Weights of a small transformer language model: 4.87M parameters, biases on query, key and value.
MLP neurons of a small language model. Each row is named by its layer, matrix (gate and up: input weights) and neuron, and shows model dimensions 0-191. Each number is 500 + 25 x the weight over its row's rms, rounded and kept within 0 to 999. Numbers have three digits each. A neuron's up and down rows have the sign that makes its largest values positive.
Before each neuron's rows, "fires on" lists the tokens most often at its 100 highest values on Wikipedia text that the model never trained on.

fires on: " ", "it", "ic", "ve", "ote", "us"
L4.gate318:513504548494442507516482488495542524507488496524469484485508499507551512517514490483517494507478548439478513498528486509487514495505549480494486471527477479516492513512480486520516514485482489478516473503445479482494471530501532476513472491449537484515492467510493495505530487529491540524533523510473514472511510517497473485452434517547536491500489524463497474492561533516506529474539502503490523494493503496471475478522529496486522525563494491492502500477513483492473543527461511473475528518517521511503461500488547428521505506454533533522537479501502479502437528481508529493
L4.up318:563491496516471487515508485464513513526514526508493486516499511518480501489479485476514510467517504525495470493497502491482538490478492500495501517469421482502475501519502523462489503532496506489481515495482494523491575499504482503486462492539476512481494526511438471504500517505491506533497497476536487484512539520511485506434500528467499490517521512489511453477500499438546498482486537514512499451493533479500501534539478461508487533480542533492552504522522501476513497510513534501512519534470477519500483462512526518535488483539463447524542492507509533469463498586532521486

fires on: "f", "F", "man", "-f", "Y", " United"
L4.gate348:514505475486535511531465487559519472480442510482516512515470484530495494483488509504491580516492479507497491503514476487557520481507531506536470493485510535480501441496479545477508505456507477459472485507491502515477527479508512518513502497553503501453465532506483558510480510475488477466537483499546492512515526509476487481509503508539497532509474480505447507517498460501495529560507524523525523535524513521487460473504523494497514530541513505482510487510500515474487449530513487520492531533496491566550501455500492512440476495488494504485500488508502468514493504535473532532
L4.up348:502470480515499520492492500489509493509460470421515497493484450486514511505509495471507535476520493500502487514527471492483518465510490462522484502480524523522508459484508521539486531493514434511502437495542536492479508464488500513487498493503483524520499567523530479508490489512469492525474505485502510495512556508522514492529520534493466491482517507529489464457524475471497480503496518508532475475519470540496460498522487500549498493480487516486524506509521481489468476520509535540503520502507538497551415479504466514464538485532505520413517555510520520488510491488511521493

fires on: " R", " S"
L4.gate417:528529473528525504473518515480501498467461560518484509503506506522457474493502490511508496494497500514506492541507518491456486554533530523480507483526516506514483462550510514500486507507506517515524547514501492529436468495490522526466497524496485509467524499475502501547515514540525476513485544497520517449527496540481520529528506515442496491510518548521491484538502487503500481539464508494475522472537480485491494448515532490503475536505519506492533516466514529508482546459494469513497522477566534490496535498500522499502515514523505450495490597513499494480479483476496504461
L4.up417:506479508507499505496506549525530549515479475520542490514544506491490484498523502468507539498525501534475516458537487514510490465463515481508524529495530497505511553474446455469506494484484457543494474463530498494497477461498506477517488496446503480521480505506516496494517455462487544478483524520490516507491502517502499493516509501487562476432496471500514455467501489516567511531522528494499423523493505468505490482498476457520514490460513520476512521512525497504546496515512505513490500513507480438521474493487504517524481490524479547536524458488490480451503495503543536498

fires on: "The", "c", " up", "C", "="
L4.gate344:526460487501482517519495513471519521459510499520516505497486511497490481475487499532515485520508498520446538459498514498500534526528501541550536501515478516496496503460501478486497467526521506448505478448501477514499500524471523503487521523472456487494445518527506521524492509463470488489538521463475529468490483532489477499503436506488508558492486501510558468474482534511492498456472502498505502526549489490471534516500476497415514557473497467474506496514509477454473492499521489501502542517491516501500530483511492524500533543522537517551514468502481522511501476556514489521
L4.up344:477526485449452511503487511500517536501490487444479515526495476528509490521487480477514525492506471528513489489468510482444500520528456503528495533514526484504436508500468498511487490502492514484454475501491486476540530504505492455483492521519492502465524472441513498527487540490495533482500503507502505507446497477501492577505496500498525514501505488499489527540543501524573497558521523501461519483546445527514521492504536484508500534484519508488540533502495482526498520492554526527498526531508492500447499524550539513493516508544484511493520465484470497501508488553515481504

fires on: " do", " at", " front", " don", " off"
L4.gate198:581488509470511496528534483553510462497504479540506486487451468493502489496499504497529472532512510470500526486535509552545508572471524470510497479552490492468508513441494478525504479484488495493543491458485531464506467497466505481494468494488493472455470488503524533505510534533496533498503505499457481496492491493509499515501509523519517530527499498533491565515519494516500490536492516454484514511505460523477519532490507503465483501526470486536476527514521478470510499540500520480499520513458517551527469551499489499510504499483482508531533533542471469510489510463459495486
L4.up198:514498493516464493508510526497524492502512490543516503467519487486489491509501485512520496501502462496528494510514499503519557494493466463529489528506535479517484523461466495537499500496473527495501496490491550480510454529497485442486432544482489482515486555511498488542495484527536514481522509474503481513501524503553514514539493504486455468508544431528487495464529521489492496547497526514450537541519482464520495554547529484509491514532465476496530508478537483485487484465531534501536520517453481503504470509516455511481529502498497504526464504527474510529515479481559490485

fires on: " la", " Tr", " La", " Gr", " Sa", " Ma"
L4.gate273:522506486494562533538529494485489520483494515508505522531441490508501504473494509508491508505488514458506496504501508510527487550495478480516492507533481534487491497519465491497483533525551511477483548488534508517536522464504514512480535512545520519532527502494488454467487537492488488510486544475523505512491458488550522543478486535468502539533464525484508521491482478531547497539505501497541506514469520528468510469510516426502518512522493498482486501553533502487454518487465530480505567484526543486458500539493456517521500519512515494512519541487528486523491511500546478485
L4.up273:504489485547513488531532490467458533459528499501534491528468473488493495486546514520473509514499531496513509496518513488560479514456509488505500488516506483494505503525494499504462529519530479494510517445488497500512537507483525495480535481523442517510496436516402493461529480485472495507511515497502521506473504523496501500474465556485498504493491509517491497497483499544510514504503485513546526480484494489459490497494451461469505527476490445501487479539498499530465532490513494486492498464518511477492548515492488509499482500510461531506589482504524500546437469497514519478

fires on: " R", " H", " C"
L4.gate482:497479477496499471532523482509520542508485495528511511524469463515510465497493489515501480534505546489450504477531514564528466552466546482516498484547502534473558491498477491501481492486500481479481520532505535480468459511489500534556502496480504499523497494486525454483524531505483487498552501492501511467468474508505494487473503537458528510529464525537522544517513496526472497531504484461509499534491501555478490540496515476491472511473472478461501508494522514513532500531507523439508553554503528515482487465501488530502499507483480494492477525513513478440465482463510509513
L4.up482:493496480523453480504504523460548476511493554505483474472481488542510515494520467467489472458520491507523458483519522486483500558467482487462504514510516470468478509548495510524480492522514493505461513503441507508496518508494519496545474516505495473515462473512501510507557485528489509482521480477546479497511528526511480506501515492507500488515448454483554511477546505502481513466472510499484504536499506493521473485520509506474527505482437507481521489495506467500511517491569500485462519526542514462509454444495519515527478479538481470497467529475482467481466447505486531490

fires on: "193", "ab", "emb", "ilt", " built"
L4.gate216:538458521517456538493478482486494470498496526471484500580504506493542528423472499510486536495498510500499539492476481494483491498482530516535449493534503516494509507499478460469524467495462521452501539508523545544499499487470570503474522515506490470478453454516496519515529524556523479520490525480507519474493482521479494480480476502497507480503495491504468487481502522522515506477514467521489504503512511519453518490487493529440502556533542474466496547511529502481478509532502492459531518511504533515478509516492496494524519525510521506498487492489470451513474542518523482487
L4.up216:549499499452448507490485493504466529518534504466469502496519491491506529518480504543510564492484470496509538530430509489480494467513488501479510503532542469506493503458465480479540515507512506502526470517512524487479522472492524453459545454494519477509502484502512519504475517531523486516502456473505512549494480506461507494464499442469484469465493534493488485479506492474528495479500467554524504497477491492497545515510502493479544511491515495461471467515515464485450528519532483499526429503524487503482521484491493506511474459534468452515505492505489490547496487518506474516

fires on: " She", " World", " co", "′", " ship"
L4.gate0:481486482488501550482524526516526500473499502527538471538489499505496487483534476497492497525510477499468489539516514512508487513519502513524500481461494512493441493475479564543495448436506523482469502531448498516526494503479544445513481488515500495471480509466529513486525552512493552466473488508487553519534463504477488507480519477506499537488500485528479487511485511578524463481495480480522502482487493512484496460488522520547523444506469546507494487494486458486503497532496505512446532467503486544521507510494504478519505484485482528515485500537501462525482488490514560488
L4.up0:462525517506540521542454511472534554486488530550479540511514485510479466473454487503421495491502475486500470474557535457467487464519461470513469512463462553477496492525507467491481514452472526504456470512492485514503552467516504507456505492471510489467483512458484497503504537464489504515476522521504490487489547451489492480506490487492514522498551497466554533486496477518547508526513500518502479510510477483491475499517521482505492490478496524511477476508508485528521480500523483544515501495518487486495521506522495540495516535525529476498492526475499515513472513542481534511